python train.py --num_hidden_layers=19 --hidden_size=320 --num_attention_heads=8 --num_key_value_heads=4 --head_dim=32 --intermediate_size=832 --vocab_size=5773 --hidden_act="reglu" --norm="rmsnorm" --norm_place="pre" --norm_eps=1e-05 --positions="rope" --rope_theta=10000.0 --rope_fraction=1.0 --qk_norm=false --attn_scale=0.177 --bias="qkv" --tie_word_embeddings=true --parallel_block=false --extras=["capped logits"] --init="normal" --init_std_qkv=0.023 --init_std_o=0.0 --init_std_up=0.023 --init_std_down=0.0 --optimizer="muon" --learning_rate=0.0102 --lr_mult_o=2.0 --beta1=0.95 --lr_head=0.0129 --warmup_steps=200 --schedule="wsd" --decay_fraction=0.736 --decay_shape="linear" --final_lr_fraction=0.1 --batch_tokens=262144 --max_seq_len=512 --doc_mask=true --train_tokens=1376000000 --max_steps=5250 --dataset="wikipedia_en"
MLP neurons of a small language model. Each row is named by its layer, matrix (gate and up: input weights) and neuron, and shows model dimensions 32-159. Each number is 128 + 32 x the weight over its row's rms, rounded and kept within 0 to 255. Numbers have three digits each. A neuron's up and down rows have the sign that makes its largest values positive.
A block is one neuron, or neurons of one layer that tend to fire together. Before each block is what it responds to, as a language model described it from the Wikipedia text at the highest values.

Description: Before institution or event names
L16.gate317:147140073114066099095152145100140080120132106107124170097103151095154109113083125123103161092077139133122136167163096093177083141147134149154188154140091126143164156172156083128099177101115055086099109087106166131084111134192165143096103152162135121149076167117142130164112189086154137154170153158164147158138146082032063116079081127217182122141145081143089088136164111152100086103143
L16.up317:119079084142124150114129078112137111072109122152189123160072147150122128145106193122160135114101149155110139123080088134089079187121147141176122106084115121149128142149171134180116131129142131143070154149078112082101102125149172161132132096122106152113095079134109143111177095118141066146074135118173079087133113116108056167095123162179132162110169124147165099172141153153090171099104

Description: Superlative/ordinal after "the"
L10.gate63:151109154142141143150155181112134175080076116127162122106124147088108081143183107152143088107172143104095145176108060106116124100186124096132106162092185117115163138155095100138172059150151112155187120138140166171085066128097107099135190122081200110132121126155141146168110086167115105121170169129104097158104174154152138096165190171087147140157115120124123109104082166093123132101151
L10.up63:131122159134125126100095096103094106144137123161132154160163129174132089141048199194080191138129127065158189085125148002122102132164144091177102089119150152113158138199160097170064140161093135080113173119124114081112149111109145134128152132175105090171162065089175107153097115140111189138116141109110128128171100023088132140115171129172154043177132142120118082171127125169173139111172
L10.gate81:148101090167138113151132175171124103144125098141111086144170144124095167170141211102190148139121144110147170141205160126136106143115153075129146119113171144166085126120215093111098130124091081155082147125095179120115148098127101117128114117131144115079171143116056175090095087209135137105136077121093090113102110099143138119152114119127133101128110083154093135134141125176128103146138
L10.up81:116174135119062121086156090096156161138157154096083044093108109153161114070130167151168162136072164167157127108071123117136095126132152112128133118113110078119118140166102170131100141195153144134128194125115099135116109182040082141134097110140116130142156134086157135183142121168148096132074168128089128174109158179140164130187140156118111127147175172129208168135137140130081166142193
L10.gate338:135125057163177122121153125141140172140132169178177161160123178124065118094081089126132098160167122094133133033125140127133144141158086151118079099086146104103109073102085202132182171162140078152111184178116162046118125110155145115077134186155133139164126169166076152118158142103162130122141160092104112124097173157108118177155179134163128179155133232172157129108060124106085113102057
L10.up338:154130062099148165139129141144122127106130133144133142142103157115057093131054165143124161145132158110092165062151123160140165149139098146155126143183188124074177119111098172155182148135119124112170133149137172076150143141142139114153140079156094164094122154097102199124174168077123095148156182088113168156146158113190069154148108170108167136141123127210153082094116151157152169145121
L10.gate346:161098107149128140113109175103118099088089173160113118109107118122139135120143135111101130075156140126097105190143181106146150094134121134185154102126108104169202205156110136086130174074101140159131083129179126155086186139198174104126091076114046110120141123133146113141136093107166112074157135112127076088090136176108127125171125126151125162134125098091142137105083176136099115153097
L10.up346:148090170098119093137065173104099069136138099146138142144116148094132201111110145146089161143154105190101069130126142102109172083134129184098087096135118098126119131110092162070085183134127116124138125100187145135151076127144151089160122138121118167111122072162134066136150168049123162184147082116157085171212132149127130124148118087176163156141142105149115160143070128110102121139096
L10.gate466:195100142112106100133181119063141120095167119147116135119082150110111116173154153033048141099081093108162172114134116099107132100141086132125114125111116122082094097122152166140147126217116123090118140126130115160120130148130118170113128125108182088113122173075177145149155154198054141158166127180148125109120142164121121140107121161124131164166125110116151063112128122057145157185130
L10.up466:180137099106121134173136096126141153128167082076158175126178128126172113190115163146097145113127190090137182143166125079095123144215143094147123147113181121145152074128167148139128075131150151117152134145064144153109152171088135143144116120109104103139193084114141123052146116165153159177166067192172124129042175199115119104176135112120126080106097115143133141132082081139102157175164
L10.gate526:131144140145136134173115102169082095134136168165137087089144132123164073086094143127118117112128159118157160072115130124178183109097100093167130134158187165129097103127096118149164111117131162204096155165118150122103173101146196170105125163158113114091132179078146184153091160151137121087166143106159171023154176044091125145158148081110098162117087155097156114137100188126113179166118
L10.up526:082145101144127110160072146152110145074143084176140143167145145134131107071197121135190155115200113122144188113149125173105104062179105059106124167098153124165117141184130102139112140128142084131103127066108165100133137137138174149106132097137109119170171149177065112181157119123109091128136142074248080189098124123183071084101155103121184156132114068127127133121161118068154134136095
L10.gate655:148203139049138116140152149090073089118106100178155060183176077126167155151169093049159088079205111186166153126124132119113102141095154133132129110102134164137177133107149097116096149105119119144075101138113148113110180125136057169114142098098084094118102144181097116117137138112104183143188173139135107105128177141083205095157137113174100153131137100141134132141076176118071097165159
L10.up655:104079101094169123101120122070132140088151111155171125101145166192113163115185111133142094120144135202161114134119165126131098163130100099141109144130137178125120113125136128126169109121163124153087117157048115120149176202138038131110106127106082166094122152103162049096158153056092149090094120161158112201172146127089104102085150116147119103159081114149153118097126120105154096133120
L10.gate780:128160103164099146133122079100154144101117140081131134123109066094163132114124136116142117128114106136132152106149126091120046132104220106171099141141124111151128105143084060124067132083162119136101137157125166165168147118102150136162123083120122125113147136201088151092184198151114136121136115170165119105130153106124126096154133130138132138092073176071147126158124113127096166161152
L10.up780:121096125123195208178153177119158165095086135145096071094110107122127057146058143085094100097124186160122167155126087132116143058106103141096075179139073114154149124133169151109132107105158102131132115086184119139137133127133141123174089102109098119095150127136137152129175074140106142115185123137154152203154152081116116155123145145144131150150172147115135156152113182091076147181091

Description: Article before institution names
L13.gate82:178078166156158124164141130152122120148113094148123228106117178128085137175156154132132186131091111127127114115129083113182095131178077132193134140086094153149115139177153094151108126132187140170127098085110147070109179143138149061133171084130102089137157157167142144107126133147122143131155062150126143132069150114124148070170087098153173155101068125068098104111137068064098154123174
L13.up82:101131180099109130190095110153113121123116147097156187087104122129152143106108110105138128111150090085119176124121155078123132132070094095177168076141158190171196140153129224124155172125149081128134097117150144138133112087155154173129167151093083155116102054168089173151142123144141164242146191111151064129104104130126094133133108128072143099114159200140115108121106112078165192142118
L13.gate263:144109076138124194143156098133181133118134109140166145109150194129197103100116129099126175188138128131109121120120085123089159115136049136078148160127095164162129148153146075114097079129094127157120201114113140152109066128118145112220139146116115060088109230068102101081133114115091134145078135104176134138157171146138099144149110100125154149087127156094147193123082146190162100101164
L13.up263:153097113084181127112176117189121114144106059137117132165119163102164094149152123128157084102114142069079161109160127067166126184126176121150089153170122139168170044100190125128113148151124072177108144190113194140116160121143165134130182151149128085142162144115107176126094123109079151127072123125131153162091121118116123096144111124141130061120145150112123138055192198140199143229116
L13.gate331:127127163111100123110170136090134091099131164147133122250128133145211069152171143090097104146070146108143066061171140098204095148099083047186134129141154143103137119113132105113087052126124179131117115183078151134175154113152084109142128149107129221145115139102137151096117155106110135102098098102200159099107119115162143143117177074168076127120167080142124110106093090062061122109110
L13.up331:092064137090159145185127073110140125134103102028087185110185101116136106122163089149111117140166076118142119128171122099093225106153119149116178129119136138194132107184160170159165102110146131100116106113147136144060184069163151078097129175123166087155131162165145113156125110132113136134107066164089108147104135140035074092165125103167134138129153089090112132073123113166160157220101
L13.gate376:145104142087127067079154109104133139126138086087134144198124123161165128195189137129145109112137133129097090086159128166128165092165133123139189121122107180134084129096165144164096097143140130116054124085154155115148112133124138157127151085114085081083096160138111169088120163112090127114165122136124160080071120156130085113186135108059055105135111123136140078174129157149092092153134
L13.up376:107113087121141094112172183069165127191112104081152119138173108077155073143130169081107117119131140139151070124119125120096092184119204115136150137156106177184102112103147156131135175126133125113112140123149120136156100189117113153119127122131149090122121081118121140129106115165167198125093105129155081079142120095163139143121083145163120083067150153075195134124193154113100134093108
L13.gate608:119174116105087089138161082116086123139091146117152150185138094138152131138091153100203162146161139113172137179072158118115068144111124182131186123126151113119129168143159136105128120077120132102120082118109107089102171156170164149147145132141129099111095115121188161147159094108084091072173129135090128049162144181059106108124110105095121146110126096194168119127087065157166144131173
L13.up608:182148162114097117156157127173147112096115126108183183106064156126128122119185105129102128150106137165188070092228115123099081124088131136160128131146137143125126173105156120068115147117137119134157115092106134127087116106151145230144139112206107106103133166173169145143118119127166152079079110098169137125184067152118140077134158167115127082118118117156210144145119129090121125180095
L13.gate612:084097107107108207139152090179107095123087099178049091099119158157103121086217023154118159110074106102072113123132105106096131111133117123162137100176164167171074146124143132109162173131162135159081060077114141057108154130170120133130145092143118060125113167139115186154112077081089119139148145148115137159150177137101154143139160121169156078131154140102120126114089079110127127100167
L13.up612:132145126143169064062110136117165118092129163121206141120080138154127114095115130198105127103090158139111069094166108159158141105141117190125125149092120168189129120098061111156079115089071122097119137135088169131080146138145134135155078159144160102103133134104108137174125095142094197125086105119119133089067198113089092126104171137137137089112114091114104077166143121113129139133108
L13.gate703:090135209121124161073167108135125113096123140151110134121109175159133139114135153106082126143143074036164134086157092126124102103042118089153179092122093118113118097107121093086164143114166041112110128105123139157138195143147149201144129091089186148152128119092126116158127159151138132110133070117153070129144092051169092161116134144125133090165165093078141112095130159121184118174057
L13.up703:118164125170151174171132139157109103124147124095114122172103149114156120114085105149156134186142095129148133091174172140128095086124089134144191118114042101150185113119155076127095170142143144150177129122178167153125124159171112085120113114145188129171165138185094123098075093101154116166112063132145069070121147095191139096105175126096101126142131106153124079136102150133129105101030
L13.gate812:123085165084108155147115125172116137123155110169130128135074194159113083108102116127159141181122107116055048189132118091191122080065090138165116153097100149109077192147060113059067148126102178082166132106128182114094110159108102114100123150172091153141124127120101112105134170153148127153112096119097152082133148148109107178118140102092088112138171082109138136183136113093090096181103
L13.up812:119128142126107121117138182120107147094108105126139114126028167116139101124180111095151113128118134169095116065096066146121094143126117113164177158097124140128095190140092127158068111122145099067198106109120096093092078128075095166135136197159148169121126065196078025115156102118134123191097154158108093058148145167142133165181145117153063095147116135169132075099087125073143128129122

Description: Before a numeric value
L16.gate634:169165092144115115119117128150155109156148204112183132150153140135161121117179129124115121122104062167185147140083190171170091077139136097138090184167127164124092193122140104084183085136138118055181137087109159127118131136113154142094140085172172172088062127097145196151158124117103168099144140113157127173157107139139158110075117177097048153141105122137096109141129113144139164144138
L16.up634:122100119122124079104144161152176158159139164104198130081121193137071127083147107142126159122167121135189083202112165123083084172070138141131115130097150170082125157139169107128113115209191088110173140149164168131107156112167134122094153164141147075079202145111133101137139086147107125148156123037148118151113148147146157070112115129120082115116158160149196077133147116104174163143145

Description: Quantity-introducing nouns
L10.gate11:072161145208136069117089151110140124132117142104147170061119170164142123138134122133126096176182150098118094116128085219085151107179171130075117091120144117117105122166191120138154140131128122131094096179144114180157132176099096088145076133143214152132162115083151107155113145094152139170164170105090187152130129167111149139160103068168151121152165085138122131141142116095105072108114
L10.up11:181110124154107100095140141135103197121111108158118107090120123076142157134136207160121102121144138135188106116163130102110120089118143135193113116143155113148086101089146043117140126156139122195106187144106169092105144100119109178118141166127183178123232087117144173088166183141154174120211155101132145087086152090129091086076195129194133128084124141114104106162131082116105225130163
L10.gate64:139116117217167129125134133093161157176115154125127101047107150101130168121167151146161113106236122106152138132130156106167110140159092172129109156156163183146176147170061096057166156160129115155138111090146095186121113180104139145140128088060161129171106105158137107120090116138102162129133132132142120110150105090131134104115122149177156182115147086138098135120155123165207147102130
L10.up64:123112070055099188118164139177120110098092134109122154141149142108181128130104119165121131072174161147125208150129150087229168120148126137114151137188151095148092159126178129142106145106137159110107091155160131119193147162123137124144159124147121150133129085096091148094175145144135093164114111142136127179114152183179114116109121132159143126094153137051142113130155152135128078201122
L10.gate128:085097174140163106095141106066186163058093173145170144090133156187100079136138079179084153095131136078095156143189121130160141121108112123119151106137160126197158117150125128139145168056112122143170113136112097123164123147156171114164125121154102133195125148117128152093116152091158134110157157083172123144079170226122110063186140111125117140142076089152115145145151117086119185125124
L10.up128:149090161209131128108153105152115110159120109148176071136068149169144162095113147083131186105138120134103168175124148067157124030089092063145119157184140153132155133097115122165101113149121138121117060123114119180096080169099136161110130167128097101182184141189092161092175145149178130161115106116105077126167143143107136056144161127111075118105068128148112120102162183155148114123127
L10.gate149:083121141165129143093136070105130127122084115166081164101098142102146130069143095163165102103132139136114179126182139130150079088155152118191094138093148156123099130096071112106185110155112087144165103092092125154143094152153141144133165129099096140110072062120109161119151085125120151183125126158131094205207119135113086147139153139134186077119116130159125178185091161114112098151109
L10.up149:119127068136160097098128128063139155167128132111115129164049128140092098094106135152095085109205174118217162123097101180158120122150153097155118122054138112143120176154101177136117149151142086113098133128127049120179104117119137123079142027113193170151166188172068112143102160104144152164073147174143131108123149116130124140104147189108202101118100139131117117109140195106114102127093
L10.gate180:101127078150095178061101189113158138093136137127117111112096071142119141151125166099162093098113130076129084169085117189108126190097141124108125151057105164140160154159141083109163081151151100171092139157105085142161119139061154176089074154133166090135073141134133149133127119063143183125099131177206099147128107088150106123083146072162106137080080098098126134095143167141162144159133
L10.up180:107151102202110126092088088163141154127198138087169154153106126181134144074188079147107116157137167175170147122125113107139161081100110134132100135097108183152138102181109124125153127112116060167106050114134157135134094063125098107166166096190149134120140141131168089129144161089144163086123112104121114170134156084114061137119158123155136159149120083106057113147154192136145114126191
L10.gate352:121121116140130081137094071134179110144101165084117135136136075115167115107151092059108148107181116156141163188094096142124133106161106066151116171144089175087098132148107087186185126116154122136136081119175085116186102159126136087213142110145086113145153150123140168162104119122123188195152146081107170169133142132097092112154122083076103079115112094089109082140119151136134069128130
L10.up352:147137094135114102142123148147139110164097137143063097121146056090118115136086143127142151114176130169150129139131100131127115075172141074114161157132093127158140143145066124163133136129146076094188082181109147071081093109128131109125132066145163146096143110167139126156078109054136155183219139114079174099147107155113130131080137085100144130090061122077079149100154200170068081109194
L10.gate558:091123108155102124079083111170105153171140101113107124121127126142096153090106155090176104133207162127154148121121116139156135111134135071161083100165109122128086124139114107106134136121118078166143132175121096077126169171160105183084163123075142154124193214120131109175180127109125123138134093160157114189130075189136154126100166151099191118110184060137121174054137149171078132107134
L10.up558:144085078169123091108103092125127101162123203188169159110142186182141087127164078158174129109239156152148115139075141141130139091159153119165099104118165157116126177133121131123080144176149148171158085156179190094166196179104096087101096149173114138081086168149111118116173164110178166190143092136196090137133144125110107118149115149105161158148145070140114177108162163156144123066120
L10.gate752:089092107156189103144113078112173085131116150096131155135074133119145113102186147126081144097151089179167155106119127146125117087141126158194153142101084057168129084126087129133111092126107078129117089146103097081163134090143144140105142178136131120151151113152136151087144064136122118157149159162128083093124154110065114117166158112086123127128143097126122161103053156117101151073152
L10.up752:095116088182160103124114127169034161159094163106153117100140143146178144096215131126068147091123073117103134154110103138143099139090095152095136080100121123164112123109093119099176118164131114172170127122137146138146141120150107132079093155128119191156156119155122113127088115115157170150110145121171060130107155108091135121164138159112075155089104074161138141117139136138151156108124

Description: Separator before second number
L13.gate94:099135199143112096067103139091154162132138134151148116114130113147097088119107138127134131148102142153153109110131174189098143172122122102116069140115179150199107129156074205153152124143116082115127101122114136163159159144119092072154132099072109188111067088144143135171192149127066127086069073154100108117154109074150161111119189204072171104104114137124102111094130103155130123150185
L13.up94:144132128126126143168118106158187092121149158146128120133155123207100080110136130149088098106135158084169141127097128139110098073121143150121132110151120128162160153056102145103070168109176180165120169147105166096105103117116164154125087138128074136076079167137150176171181121089175109128131104108132103143053133206108098156141101130146082117137161110165166091172067109056170084162134
L13.gate192:130126175114185172073188086092178121128181180141163147114080109139113115085115117143165122182114155070116124125138145121153123067094203155199110141118116157122202114124163139122115132110123132124112127080185150178106122168121136143189148179109144119092169185152126155115089116086132120139145111080106090111167090152105141121121171091124159124161112109105156128119126111098088079136162
L13.up192:098110103131172157121106100145159142080141102131130085107155130163152160115147068067148171130099136045049072138080178098120151166093152136096138112118163138167148107100107100089160155162184168166197155084134116171116077168148158080093069089111155065087176133123132167127111118073146122099113173151122100088073051112185147081110124169076154134139134161063097109172144089130153112131148
L13.gate313:098142095123091092113118128141176081179132171152112143119136112166127126161189111139104085163141144086173139133058157116056167163079098140128092124179109120141125233105102116111150149152162145133177163133129149082109092124101151138186151111183109155079146147129110140038087128131125102094090129107203123164087148094105105141158110183098195131045071084131146197131171088098106083145145
L13.up313:131142134135115121137091148115113157184085164144140160115122109163155133098166100139129107109084199139144169141108096164098144117151124106150118105158142112097147129174115120110084127136098129141156111112135145085179097082161147104140107093198147123037149140133127086097168137113094168140172109119162177128138103128094145121110140183168134141098088089130120159104134148115150166191130
L13.gate451:113149120134123087119119123127144150138132135123151167125128129134137116173134105156141028145140106106104130080075209136143136091098120118157115200118129145096086095105102173159168106118136104105095118132080172150077184089143085150164143172162130141120170133178123133139108175131107134160128116138121215135108140131122106078140148171166128175126119122056141078097183140100078116081170
L13.up451:152064098132184061120142158120156147204131108148168107169131154169136155122152117135140090084169119151131109141168114155143156181096154090130086129120106086086098057180136139095129182142159077107118124074125103111100189158102103188193078120157071188134157160137149134224111123162078110159094165138140101170125131129170091172048131128137138168082071117093131058148142153112164157137105
L13.gate488:078152174139165140144048125097163153167128100152138148118138084104140112145162144183093144177199110162255115109073133114155088153141131104168138131121158123127105163136153119105153166184157100188087117091137153103043092144120177152077115174153106114135116155144132152095152156129173122130143131125132106127212159103185174147136117123113136130103081181115140133115113113081098166180130
L13.up488:151134136092159131125096171113178122160062095144141115100165079122127145143141137106127117129112109131193127169151145145136120127131160128117119188109110070122217076125104181073146141140123103106115140112130076158124091092118119107077133177165116186089099118153129154119129177178155137119080084177185126144132141132110105090130116175090154114135132095162093118119101101083112058119165
L13.gate600:168112095121110133082083121088157153169100104157117146130158109173166151098116155070145141135114143155161176125116141135044188158130101119144171188108127112085169135086117119129141107067180125073192190119180130098085101133093109078107162101214096138103185222171074143109125087129142133096123080075144141116160140151155159104121161150172162147063127142134095148113138144124156083112135
L13.up600:118156081202117083114173138122133142142095099138127132072152082161137158155128127178110135129148133113172100135075167120128120142147156132106135093090091149104104132108052159145117117143112045112130176077186142157102092126149104123132143122164129151107196159127145118105149115095107094166075132145118148150131172065146110076183084101107153056133118162223120146122126101091104136134105
L13.gate804:138131095126120112117087132153126090093069118163101108128072103138168184107053125159093081117118077124130141088100169154188112181111108128077141144091123141123087109144138087119134117149151123205111118181124122172080108163101150124105130176165176157131141154095135173109133134131188063135140129075135094154066119127164162098163164111062089065128127053116128153093169050161139119121138
L13.up804:144122106138121099078056098155120107122115147110138151198106120064119152140107099148083049090169127114104141132102120115163091136138117108130130111127103123090092143166165116197148111142160150083122079082075066136129122142178169142139156198044139092122144070094119174103125126133104123138205110091127164119099112107129124108096129135120092154183063164162131188087184139097150177149189
L13.gate815:129073143135099102179150095143156128141174122105104139125110080135159118092174133112143118138088105157140106106125087181119117157174100153141139104119114144159099118119186138164095165125190090171096185086174097109082096078102101156162152185174121101116101169153102164163133119080155194103115165081175100198106120106135119065059132094093130153143171132112100199103107083075152106138152
L13.up815:077150149108190078166169127173171168173111100130198105142086126130118138108079164154154075099117085114139101171134142155168090127085139066078145129118134136109108152098147129101133115109138148153124156130107187149142147149095113187110115126173104118088131098147142144144123157190151142098142113068123164085096121132127166154123175167151098134086086133185148104110124080111144127159192

Description: Auxiliaries and degree words
L13.gate31:074145122054099175154097031163131159121154112179185097169147092147140137092125108089163184190142095132147096133115153088108163114163131133145113147154159106117091133164134149119152089134167126139099116151176114109102099102123058135125099106154104130162146112119140161120119176083156098129125085139196149119130090173112133088174134125088125128146099120118167117125140134105152225119120
L13.up31:138122116086100132126148032153138157178152147149151079148099145190085134116101061095065145127130142148158125121123101085104100134144150142152148099099157170152106141123098183137184134093164118112159090152132115115146128126193114117110130135134113130090115155111137093170159157071127156183177127122114118113085181134117152169104136157070141137136160080139194103098138131095112158118142
L13.gate120:160120165121103063151122099128128104123099128148129108145147151123084115147134118127072112136118166120051147113107112094167119142158200104139151139159115125153145065140073162156104134159186100109140150161183143158127067070094120131124135102152167118174145075149128140127216136133124092145138141134108122135129105107144160108068151093106097134162130108099141133076129159065128223230165
L13.up120:080083096087087080121160099134133183103142140131110099093067096136159129062137110125153122114170101133144135120089171168104047124126092205177104133127148131112079089170147110113088164153092078112089070104163122149137103099100124130041160116143105134151137091101132109117111069153158126131125137060079155139082148159191103134123067082149102087157104120150146152147145114100101101088113
L13.gate231:110130095127083112105178162131092122131157131121150095152126117134102162189128147050096150179154102117138119136140084098127064156157143150126131189114126057153136086116146114133210121196064121131175131133154100129152180119108109098117139143177150160143143107062133110111151107184102178151127095178125113124141166101131104159186116145132095127117150136117160145140149104109180145174115
L13.up231:089082195142165129155177135108129193159180138127108156159054147138102116058157174130188139122130127128147143158119114106130188138163131105094115069114141118125167101152158125125153134165169132129163104131099153122111161134137122081066146115137131174120109084065167156149172109123098143164131094190045117117053142134125125078190123114110121138139074134155146101122103107090126176126131
L13.gate234:082092165152129143140121106036145129127114082152119140144120124133122122131125146137137118105121057062127149101116177130154095173160100137190126115156117147113185106166096085081139106095146107116166064125107117119107082124152133117136121137109100122138095182116140178125166117170082169225199109115147134126165103170143112127164133083173159118056108115157082113119119044089085144168092
L13.up234:141170189163142161127113069123104200169122146137097120114138120141106147121097122127137093117124090077161188126166162148169098092082084124104134089156112136111118136151165139104150158122156112144187073085077139147149096108111106125104192152144137111149131147146151162151228142132106103204144115165098156121143148174103144177144119153173120076057115094183115106107105130094140133131106
L13.gate326:065068180151083131148098131149101184083151092169143086097151148122119117202183177118128121080139152157117116131101176103079097137152154136137164172105164129153087158121159118080118117126107137117109139125175161132092098133134101131148135156151065149124136083111100087143116144114060125166105119128117103116110087089143130168156159190131106125113118097117115108166080161203148158106152
L13.up326:149039173126160165118137154165157181111159158151095132066116110134107175056102087168117145102168157094130179133130077120158080165164114104098104085155139162179096018124144192140103098143092096191142100087135146194117095152159115097121154137091101084072167122132182143073112158083134147165118106091124148109133117112141137140109113109066113174069117203174110116122138103104153138140103
L13.gate382:094104103165134164121117140115092089159178150163116146169155073119119132080168080123106136134095158093172129058141162133108124116124111099140114097167119125114088127130132115074126117132107134109105136187088153115125132128087135142210107154145104170116131071125130180104149103134104064118122161148173076171138135109127105156206199138116098024170126184149136173130058158106118134152105
L13.up382:098122133148116072107145119129142079103160159225116172147120137163127144156112087209123162109114118105100127111141094132133122132146149130124161129111180150110127096185166071071046141123137129174145085097110119153155108127153059162107123136147122154107144121148116164158054062150130076160066191148113129166107116116132107158129119135082147114122089143065086112094108132049172104144180
L13.gate393:097113161135097151108130097146204108112123108174092161104129094070082103140146063097121116124104175143091146090101086143099124076128153124163133091093092208087066090138127085163127145143105117112102106107083124117130114102150172125128109142222035124118140167123157154086136116126129106102135139177155107194108095100143147109123132136094159149042121077172094123137105095149116131139126
L13.up393:144160155141120129097146128133174097079138114168111177089181131099140121136185105104070176152094180127125076159146195075188126141156102121108167105105127178066128096154100196109159161108143156151082148133114081116097122127120145098141126111133158103163113092084151157106153076136091155093125122155144100151130120146168064066149160083124103163120090126126066148073077106147128191145178
L13.gate654:104160111146157138101102156167142138147116172117156005081111131158086102131107134139171120097148116113141131123126084146123144147143104141104117112102102146130083172172140185214101082154141144144087146123150137098119202058150133140109155143151185142076153094174147169066146152098141139128141083120147104095109118136164116123174162129114124114205167117143127128121092120120127104124094
L13.up654:175142165177051156182180080115104109104151063135186088164110102123173140203128149089142113105118145127104115182098172106144107140145186172152156087111114205140146131139150141128112111110140117132171145193093097141141190186100123084108161133171104070127119166069182166135168142156130175135085110138104147136248111128141150114107141145151125151119149120125203156106153117124112143119102

Description: Auxiliaries before predicates
L16.gate466:103141157120148105083149147150152080161098096161084098163126152113110175151124119065114169082181134133151143089070108141126101146125088087158145132114122159097135167146110122111063142154147085184121100140112161106088118118121044162119133088103139132142091080138147145147106124126124092158127173151135087219127115161162141151138152141102138133064149094100117194108062145145188139120163
L16.up466:171156110137131093110152123101125114068160064121142077099099159150142170138129096199099075075110120107088150135126134073115144112104101081143139114110076122123117166153123115154075193102207095147098045101125204108134106133082108130107179047142144114157112142108161154162185121150113096144181129196122104178124151082119134057134162179111117094141118114086106149120074126147152169127104